Weights of a small transformer language model: 11.7M parameters, learned positions.
MLP neurons of a small language model. Each row is named by its layer, matrix (up: input weights; down: output weights) and neuron, and shows model dimensions 16-111. Each number is 128 + 24 x the weight over its row's rms, rounded and kept within 0 to 255. Numbers have three digits each.
Before each neuron's rows is what it responds to, as a language model described it from the Wikipedia text at the highest values.

Responds to: Noun-phrase opener after "the". First token of the noun or name right after a determiner like the/an, often a word-initial fragment: N(BA), EF(L), s(iege), legisl(ature).
L13.up125:134128124144149128150151106142163090179123127138108118135128134130072101116115125124129118119119105138109124138082146095083103153128156131167106142113118165083189144097119112122161125167133096129206179108110121150122104145150151131130158094136122122078109150147138147141127127150174142161
L13.down125:087156126150135108142133134115128140124173089107165160153147129137172185127174116117087181091093138144117157127127120122151125131127136144092132119148120100146126146155132125130134101115121167130109111107081090139080120106113123137089096168141179136165088117107144085077103148131131141100

Responds to: Line breaks between blocks. Newline tokens ending a sentence, table row or list item, before a heading (==), the next | row or a - bullet; weaker on his, its.
L9.up569:138149149138148146156118174117103132144104093102121155074156106116111115133136130105131124114179107156084145133119125134132143094145160129126116180125093130126148183140106157136155151131096120125145148102160132098114147164172096115104136136100113158119124109061145120173122138084111128181
L9.down569:152123103132150140145147111161106116130117112094129147121146126086149121114104096125123154129168122144112121093131134172095147124128143105137118194133119137113154122140129134113163173113143104119162175128127119136134131141159090178121099120074166164114177144124135119163132136093145147201

Responds to: Mixed low-content tokens. Fires on several unrelated token types: a before role nouns (work as a, become a), line breaks in tables and lists, and commas inside numbers (2,064).
L13.up702:107146122137135136142147180169119161138162113134108138088094125094129162119144144100102142163156095174151126123081123174097128133124116128134137165134110121108120124120107154183127139101125133098133136105110102143153123095165100140132120106102135125089128097117199149150139147130121111169
L13.down702:139137162097087174115106126130154116118115137143125157067096145118154142146147140108121132127096134137146128162114114154133149105174130099114100135119098149124090096146126156133134133161120132157118123129180107094097092104163130108104158091122143162146123130155144092143111123104122105120

Responds to: Dates and numeric fields. Day numbers and month names right after "on"/"On" in dates, like on April 11 and On 5 September, plus table numbers and the slash in coordinates.
L9.up508:091125098122105096142115169070118106166111121150111082124137109124144139094139165110100100078102152132136151110116135137115126087136101108117090137134120137109094137126144114126127177142114111159154127101083142133141141118133128108086117100098132121156138149162141168125142151130147109124
L9.down508:155128132132125128137099124140126147112110134137137129136120148139105090142149115133107150163130148149119138151143109166117155153087130164153155081124123161124130089164115141166063120093144081073109127128140148138139108087106106129125155128137119101143095146094153119149127122147078095116

Responds to: Word-start fragments. First sub-word piece of a longer noun or verb split into tokens, often after the or a, as in ped(iment), ru(bble), coll(apse), in architectural and technical descriptions.
L12.up877:133126175103116146097139132152122091124103113115147137083123165151097128092132092153118108098106130114161160117122140082128112111140193113112120149105097138122173116135111135154169161148142169122156152175133099085160162107125152112122124099129149099147130150132124136105115112130158143169
L12.down877:140129172142104124116158135144130144106104140122095162125152168123144146110145145087136161146146120140086118113096132082153167117135096140127132104141164141149096128091111160097118169168097081110145115121126116077146138136184138142156165121150134099128100106123129136103107131109114115126

Responds to: Physical description details. Word pieces or words mid-sentence in building, species or athlete specs, e.g. ru(bbed)/ru(bble), fa(cing), stone detailing; also cm and table cells.
L13.up753:128145131137092162090148105152160129107121144122117113122127163122129080083121147114089141127125122143151114159137127136100141110125101126113139114130099092137139130116106134174158106095149132114146112154154064157119112138177169144131122104099139123134135203144159133118137142118155152133
L13.down753:147147136105111141172149146147089104106114137133129117128140120163131151131132090136207142108122143121100111101140145131144116096127143155122124150133141133139115105115137111182109145109134118159153109093138120132121149168069131085131134172147139091134075121103100143100151171138138155148

Responds to: Predictable-continuation fragments. Mid-word pieces inside long words (dec-ap-itated, redeplo-ym-ent, f-ul-fil), pipes and colons in tables or credit lists, and kinship words (sister, grandfather) before names.
L13.up809:098136146078115145144131145135126148109136141125102147133108168119112149089125107117089101134160126133135100124165109117131135085147168147155115146090102115142081121110131139130125057129128139100125155124137113108144137139167100141125134095120113109084121097135115136103122118109140113130
L13.down809:127145111128126111145092126094100125149099153142159143116128140127169127091107140113130108107134102191107115173165123115116107165100111116157168123118124111138129135110110119127100106074098179111151119154143139116124128147083126119137140127128119155155058109120163114121096128136125126160

Responds to: Word-start fragments and joiners. Word-initial pieces and joining marks whose word continues in the next token, such as an(cestors), dis(like), un(prepared), and hyphens in compounds like seawater-rich, plus opening quotes and some articles.
L13.up886:165154127119112148120129162144130169108101128135120144109114117092126137173134186134104137104115144149099135140098098108106139136086125115145089135128140127162152132138127114074148150121126140131177134190140167116162121124093123157128168144111143146075129098107126145105119111124136108127
L13.down886:128129136123101120149125142113160090129143128135158114135132117082137080100104113134141154143137147089151120165141114142159120131131152139102127143167126136103134172134106122138128095116177115132077149136097088129119078134121108142137138098121142136087202127120149147071126147135124131120

Responds to: Article "an". The word "an", usually the article mid-sentence (an entablature, an evacuation) and sometimes as a word start (ancestors, Anysio); also weaker on sentence-ending periods and table pipes.
L12.up84:162110129161132137144139133149095141159158146155143134121091100122112109110148133157111135134135139170112127125126123097108112149134132177157114108130175130104119135125119161159109125085182118169145110135165107114141131120125122119149137116148154109128134149118088188136146124135155122111
L12.down84:145088107140118117137148136131133123131123149128163143151122146135143097100120132155109110080126098113133124172103117145133159159169139106141137109108110147145125132167124118073169088113162139124155143102117157137157133129140174134128129108166118145126129144119132109108157091130138160144

Responds to: Plural noun endings. Plural nouns or their final plural suffix, often as the subject or object of a clause, such as publications, members, feder-ations, volunte-ers, ships.
L12.up360:116093099129114117138159140152124130107137141136139153100121113116128164114159138091102151111136146125117065118114135112126158106140154135098110124113087126149160106157127140106113149110082140148120132146126089159157135148106116137141102119080146125132108148140159133147138142103085175143
L12.down360:131154155110146164150136136125142133132151063106127079111116146138171078097157095133104130149126126146114128135087122160126135094148113139152150126111160113112125147146112072102117151123138187084162118132123107145152155068145109133089154137166149119147123104136102176099141119118123125134

Responds to: Table cell boundaries. Cell separators and semicolons in wiki tables and abbreviation lists, plus word-initial pieces in cells, such as | Time, ;ATL, Jo(hanna).
L13.up396:138199126114138142171130139080137130152092094101115140112115105072195147144165122143150157171121104127183131107173068135130129115109128128178104108121122132154111119122144142108139145129151142134142143110144120118108132163118139164137119090086133124126126098133113145126099142090148108128
L13.down396:126120155172094145154075085168147112128169161119123148129140123130154115133113150110133115107146110162094110145105147133078139116180114165093143143123125121120150127114100108110122153172152120140145140125147164112118106149159139120158136121134125100105149156079120126130086173116079117135

Responds to: Before a person's name. Tokens just before or at the start of a person's full name: table pipes, list dashes, titles like Sir, and first-name pieces such as Har, Ed.
L12.up596:130127115126126099146120154150110134165131100146107151124126140061176095115164124144071134142137134143104096089142073135112145126092122115129094118089137106143116117143135170122103137138095076149147172135141126112119167135108145106118103089118108189091101126144152149156129148075121159154
L12.down596:135114139150164111140150123127079151147142147143201151143116118093120126152186152100086145194131123164129112077117152125128123126109112118092105134149118150118091124100108112137160119128165111114130157078081126096147120114129128137157090110156128137136104111110124121107128114126185118102

Responds to: Word-opening fragments. Fires on the first piece of a longer word split into fragments, such as de-di-cation, ne-uro-logical, dis-like, pre-ferred, and on opening quote marks.
L12.up489:153138154133095129126170152122140111153143118155105142101109133086084114086151102117096054123120138117118160139128110129103124102120141115127123165064098154156116146154099125124147153104108115148120151163107172112156109144097113145103164118166145143111112139092138163141134084113137158105
L12.down489:175140129111114154136169105126080111130160119160146084148106122146092133109167156115129170176083126121132092139102095118157110116127137160130133097095071135125172160137100089141106127156145049133090126157134131077115124131122109142165093138140115106100111138159143126090119146148127116109

Responds to: List and role connectors. Connectors in structured text right before a name or role: line-start dashes and colons in lists, table pipes, and "as"/"for" in "played as", "Harris as Sonja".
L9.up566:137171136127089144102149077151122113123126170122097115118120106134110159093093121062112146126173110144093092148144096148141069140099161151135118119076153141101100114054130148107121116152204106155126114203120146061146133114125137129146121104151138159127145134123105130138136127113158111127
L9.down566:105107179112148137143120135133116136126123138113156104122148146123152100148128124150197087131104163119154162175158150096107095141135142104126098107123112113116108127158072086140133103153118142126150144137125144185112123153121105095073100147100122075091137154125094080129110141144100154153

Responds to: Name-piece completions, table row breaks. Fires on second pieces of split first names (Joe-y, Georg-ie, Ros-ie, La-ura, Marc-us) and on line breaks ending wiki table rows after |.
L12.up724:117123149129125163157138110134112090152140115082106147101155123132129150126110099120117123165140140121138084109114164100112134127146085113124125158102126146110102104158087127130170129157107126111140148192190170107115139109136126133133127153085124131100143154128166123099134120146128140178
L12.down724:140111142102153155101138122128129114125120118115158143125159103122166087146137155164085142146118097136108149120093132136158138159152138140123147141101153130158142119133138148144107144148135117104110138105077147121155107142117128088080149099114130149110148091127092164166120150174132139126

Responds to: Word-initial fragments. The article an/An (before a vowel-initial noun) and first pieces of split words such as el(iminate), ab(undant), un(veil), plus table pipes.
L9.up469:143110147115125125198140193124080114162140133122100130112174146119107095107137063097123137133120134154157134170109070153115115125086177108107115117095095153138155150183154151143144158124115119106126125138108151149140126097117150105117093108138119138144117128096116156172096131129149108161
L9.down469:128070135208135151145140124069129099148094160114108101171160118100126144092111160178119137131164127155101136126114138076123120121104179128153132135124119121115145109122133121123088116129138132118102096128134086154137106129143153133154147142143089142124149126157087129101120119135136109142

Responds to: Mid-word fragments and affixes. Word pieces inside or at the edge of a word, such as plural s (orthologs, radicals), fragments (sovere-ign, oct-op-us), prefixes (self-, non-, sub-), opening quotes.
L13.up561:141130068056095140161173105154099128095145105150109109111120158128105151085126116112076105158135132129133103111121106139143145115137099084122141162100090121127122091131134160100102160122131150142118122142151141137134102119114116097166137139085183119071093139134136143113140152141097145126
L13.down561:123124140130127148129138166111113121146115096128092123138142135128102082129123099135186127129141160141105142140108117115119090155119144125134128086150138151093117193153100123106170161138135111131128135110066078127134122123110126174145103163117149153151183151111109127170163162165141148151

Responds to: Verb-start word pieces. Opening word pieces of Latinate verbs after a subject, "to" or an auxiliary (comp-iled, rel-ocated, cons-oles), plus "was" before a participle.
L12.up103:133100133127115163179117153124146108148165134141121163127083158129089127142121098135100108130127118159128111167103117114134131122108153120145130136131092119121147103154145110157112137112121115127149169155114140148130172105122139128084130097138137128159124147100136144094120131084082140126
L12.down103:127145144130103160139134105139125141103167098115125092107106147133096119104149156140085094135099099080152122148128125156126101069116135123138094127080122135112079130119126172117129146123109146123164095104162127136088159130156145150110165153121146134171118142105135147111117112116107139176

Responds to: Inside quoted text. Tokens within quotations: the verb or pronoun just after a quote begins ("Dillon is", "he's got", "I had", "we") and the period before a closing quote.
L12.up479:156145130141128128136092146148129064098145113130148161122093154127164101165171115153101098166111132113109134088109095137116134091128116152141109106127143115104169129106105138116137168123163146109132168148148120141131139137103105121118127082114095141149101147079162150143164104111138127164
L12.down479:150105148141123146121136118105135157124130168139139150103117123133113152123148114148112125080149119137107123098121136160159153174116104149118119144111158127132151142126107192141130119150108139154169140169143138106117102165123158106163176135064149110142142108111114120159087134130154176131

Responds to: Dates and measurement units. Month names after on in full dates (on March 2, On February 21), plus unit tokens like mi, km and UTC in infobox data, and plural -s endings.
L12.up518:132150094123140116173135165132110124136074139115138107128114115101163143121132113118108149086148133125113115164087149120054142124121151101123147123134123100113075155112116104122136121123078113172158169132079111126146173152138112165105141122118102133109119160102121117120197151117131097148
L12.down518:172138115140139164138126119162134104136126119106125123131156102129133107102151086136089104097167123120129163093155132150142122094127115139124125122136124131141134136160146142121082126133115124053115158106123120083177158175158137102112137135142142124130140112117139129115099155132119141125

Responds to: Word-initial fragments, mid-title. First piece of a split word or short function word inside names, titles and lists, such as ple(xus), Ste(ngel), Sa(ian), du, Can.
L9.up99:158118108158138113121117137072138132158097090163118113143122154107122146094119127130132134145114096153147098101157130089104108113103082137109123112114123171118140112135128130128123126122129093139148131154166129138177154123155142132113113126084129118091155147143172150148131141135148079108
L9.down99:093107138123104131150133149118146121077122153140126131149127104154171182145117130153102170131156147122167140116128128099139122112139137112127138155191123104107149158121129127151107148148098131142132123146130142161087114122088091114114148122125094118140128143126112088137089154081101150145

Responds to: Foreign name fragments. Word-piece tokens inside or at the start of personal names, often non-English ones with diacritics (Jiří, Kalev Külv, Jacopo, Gómez), plus occasional number fragments in coordinates and measurements.
L9.up22:143105147125131124118102153120128154133098070137105119116123131086153147123164177133112098116126143134123130122092087160125122102110126104140113113125134139131143092117140123114172152134096133172150158128177155109139161108166139122078168113126133117114132120109102148128136169101144154114
L9.down22:129134114122151092118145139149110147111091145135153108135118123126162153147156123131112108079120118130140112091125134133146135129099172135086165143176122154159154088139165133179155108120139118149118164111084160113129108124123148098131139129152133118127102137143127070127168129153124102117

Responds to: Noun-phrase head starts. The first piece of a noun right after an article or modifier, e.g. a co|wboy, phantom pre|gnancy, a region, student body.
L13.up171:170187139107105155110144152172124108132110099138131154106112134128095136121147110145111100121123156137113104128125122142104159141118101091122130107176163111132185073123145122094129097114121150155116158173109113084200115150094082109133109131134127096096127143130117110156149135131143109108
L13.down171:126157146123092150111103081118143156176104081176139136156097155101131086135183105133101126123089144164154112128086155078097100137108154128135132131125150126156155149124139108090135118119127134111121107129126128112107158122160125101136153137130144092146105148148118138137134124096086158138

Responds to: Mid-word and compound-completing pieces. Inner word pieces such as "mito-cho-ndria", "dang-ero-us" and "a-ero-dynamic", plus head nouns and adjectives completing set phrases like "county centre" and "sociopolitical".
L9.up196:167145137154135168094113124148125149137128119144144101126152132132156114158125167111114153130119122111117127163118112144127152151125128154146120136142138109155144074114148177144101114108150121142120154165093132099132105120131151102141137147163112121096058093129109096163145123121111109110
L9.down196:116153160104119148118149124134144116159128096119150109123088125101134097151159130114141162117109123169123133179143120094154160117111143163128161132078129069114149147147171111099113126106122147095151142136096080122129109137061110118123117147149107153120130124091143125126118150130148109134

Responds to: Word-initial fragment at sentence start. The first piece of a word split into several tokens, often right after a period, heading or line break, such as Soph, Cons, En, De.
L9.up538:112121141168127136149154164113109108138146123133084119129153118114140104127142091148132096165120137134158112088107115144126082120117148146141100158097115163126139114121166130076157157094104137155151134127154144144149113106092140139182120095124124097146135137111109143118068124099178152118
L9.down538:160139125095125153105109094098107130118138125130107139117150100117150134148158124122076154158118108142107139191117108156143142149100118143125119113130086147108157139096111111113085102108172107160119135143139065133091140151092126079094116133138100166168131134127157166105149102139138135107

Responds to: Mid-word foreign name fragments. Middle or initial subword pieces of transliterated non-English names, often k/sh sounds, e.g. Laks-hmi, Ki-sh-ore, Kilmarno-ck; rarely common words like round or tank.
L13.up889:131134114124131107095100118090139156154096128127122133105153118092146131133117144132122119115163117117116101160126099121113094121096122099130077105148108094146146069065130186140129121126145138119168147156113108147119080165158118145151189145119101103142129146128145133107122170143099104184
L13.down889:134126117088153127128108152149150132122134089115132127158112154128084090139122130135119131125081142163100109112100140147127131112132128147137127149139148151073126112177116083081127130100125093115102129102148145115133168105091132149120077099130143180147068124144123109158135054123127109105

Responds to: South Asian name pieces. Middle word-pieces inside South Asian and other non-English names and places, such as Nav in Navraj, wan in Viswanathan, sh in Maharashtra; weaker on verbs after a subject, such as made, seen.
L12.up388:133137118132127151098134108116097160127070136104118125124065131126121149114155151123078146124177124121120099108108134151141114148115092132157113166179112135109120074136110141138127099126127137091119157107122127151154171133128111125120104132126130168124130156075142080164138119159078153136
L12.down388:093105146136094122133113122119137178122132133114100105169131146120113116087162164119114149115092119144125151141128126173107127116163139139089085105088108114139146095116109143115136128176116109139100152152115142150097095118129127136151131126107129119096114106133132099128081117162092121155

Responds to: Table cell separators. Cells and separators (|, ;) in Wikipedia tables and lists, especially outcome columns like Result, Score, Votes, ±, and semicolon-separated items.
L12.up204:135120107174133123120155151123153077165105118090120165127097182131162136115122118132104130112090149137131103080134117141134122100155099131126127143125114132142178141117080120122135119115146143137135100103121139141129139158109100147129138109116131101130124120118111144158159144086101123161
L12.down204:105118120117127112076138120124120117148125151110130111112150125095124096110137117157126143146143159087146150104125142100117106104104132177084091090105124125146112171135159159119094095144114129127085149114149131097111151083099114118170146162132127163121128152119115134133129114114132172077

Responds to: Word-start fragments, ampersands. Opening pieces of multi-token words (en-voy, res-pond, El-apidae, Des-igning), plus ampersands joining names in credits and citations, and the verbs "was" or "be" after "but" or "should".
L13.up890:164151112102124127128128164111129162152166100150099166150120135104127147132141165121136130098165138146181126116174075140158125111101168139121089140119070120133116166115082106149143131114122120134127103098173138132109134131083171142103133055104118096166115158137121161096131124094118106132
L13.down890:123149175084136115168154069131072142120100157116154136112118168158104099167100120149132068171083146115104082129099151158147147113107076090113138131140160138154127137127123123120145139140109133150104133138121124150157117131151147121124161152124109171058122121151124084152128132152138144162

Responds to: Line and paragraph breaks. Newline tokens ending a table row (after a closing |) or a paragraph (after a period), e.g. before the next row, heading, or sentence.
L9.up67:153151152127134112155172182123112119105100112102102159123117142122130105135102122109125104142159155154103132098122121108108148149105124132108102163103102131117167098149079124138144201110136102144158136107151087114155133120151125134122104132112138118160141125096159133140116157079100102153
L9.down67:180141152138131124142188162135105153133143133086138127126113149105110123105119156096126106181146145165110151117109167084080164138148134123119145153143111115136133104131112134139134153101115098074125146134141107143116141117140127135147145124124127159143123122111147168149144143115137101207

Responds to: Indefinite article "an". Mostly the article an mid-sentence before a vowel-initial word (an extensive, an undisclosed, an American), plus word-internal pieces like young-est and orth-ologs.
L9.up11:152140117126175173188151165108092105129143135119132149122136149099115104089124128139114093152116128162115167164162118127139126101071134110118097100147114115088096153115133166156155108109181079144157141119134131133144153107119139148127145113121116147117092115150114174136143130139088111138
L9.down11:170086139172137136145170126118097125149097116084128101104112128126095122133125120171114153135126146139080134097145120157131109204113166120160122143114121076131138130156139154141106111067103143128084118150106117132091115151140118173169113138138124112097100178098113124109181131113129122121

Responds to: Mid-number separators. Separators and pieces inside multi-digit numbers, such as thousands commas, decimal points, colons and dollar signs, strongest in election vote tables like 1,271.
L12.up480:181136111116089154122177165142059133150116064119107161146138130132080119128139143102101110138163148133080121135100146122087129114147148106120120149121101114118130092158090144147134149139153150092139121135149133097136139106185099101151161154116158109133111139114123127122148181127100137181
L12.down480:169120152109042142107141145141103120141138087122117162118169109145138134109137108136112129145155109111122130122124138165137161124122145101130093127131084123131134078160128188152116178178147206092116123111099087124130139131155121150136119116159165172176088129116149130103126112130111112151

Responds to: Month names in dates. Month names opening a date after "On" at the start of a paragraph (On March 21, On May 13), plus day numbers and table separators.
L13.up515:114123113145153125194149120102124110159157151094139114105125109105123069140108117156068164140124111095116125138095120142119119110131141170104138164188130149067138103123130148169109107141107123097137115116115115143114187153132125132116143132121187159128098123150119132132126123125137098127
L13.down515:128097145092082132098109175139088116085071128163119151123127157132100129108088154120132144137092159116159104144167131127105163147139161126110151133088077117158147097116124134159171125106129104164103169126091133160127122133100093118133101151130131103130132129114144140136116129143113109145

Responds to: Plural heads and name fragments. Plural collective nouns in list or heading text (artists, members, sites, units), plus mid-word pieces of foreign names (Ib-rah-imli, Hlaváč-kov-á, We-hr-macht).
L13.up626:154111092111134105155135108125140125082144115109124159161110112113142131079081156135161090117161141111126099115098113129078131087105105135127113148163146120151099138122117179085132138112132089092171131101116112142153127162128131119103146146093123126124126146041120119116163158124089157194
L13.down626:119113134129135112101121121125085120122129125102126149098143128114146119126153083166103147115155171117122134101125128147141161086176097113164157131093134134152112132135146114120119164127143154171129165185111135095075121153124158176147108117165126131112114159141155140133136099126144114080

Responds to: Name-joining hyphens and opening quotes. Hyphens inside compound proper names and compounds (Saint-Germain, Sven-Göran, Hezb-i), plus opening quote marks or parentheses before quoted titles or names.
L12.up797:153154100103087180165144210155113107131139130132107153114134133097121088156096141137112112143159181145090142156070141059083149109111119129108102156125135145146143136099118159143127219150132134172133146129147146139135116111130087086135148130110163149101096149108120148127142141123140164118
L12.down797:089138126088094137131124150156126116144134123155098121101117123137143125130134100132110112107093156119114169124095123155163097116107085104115126111120097114105103097125168109115146125164101142112140174162138188118129106143096132127119144145119168142092091088136115134082125117113110140100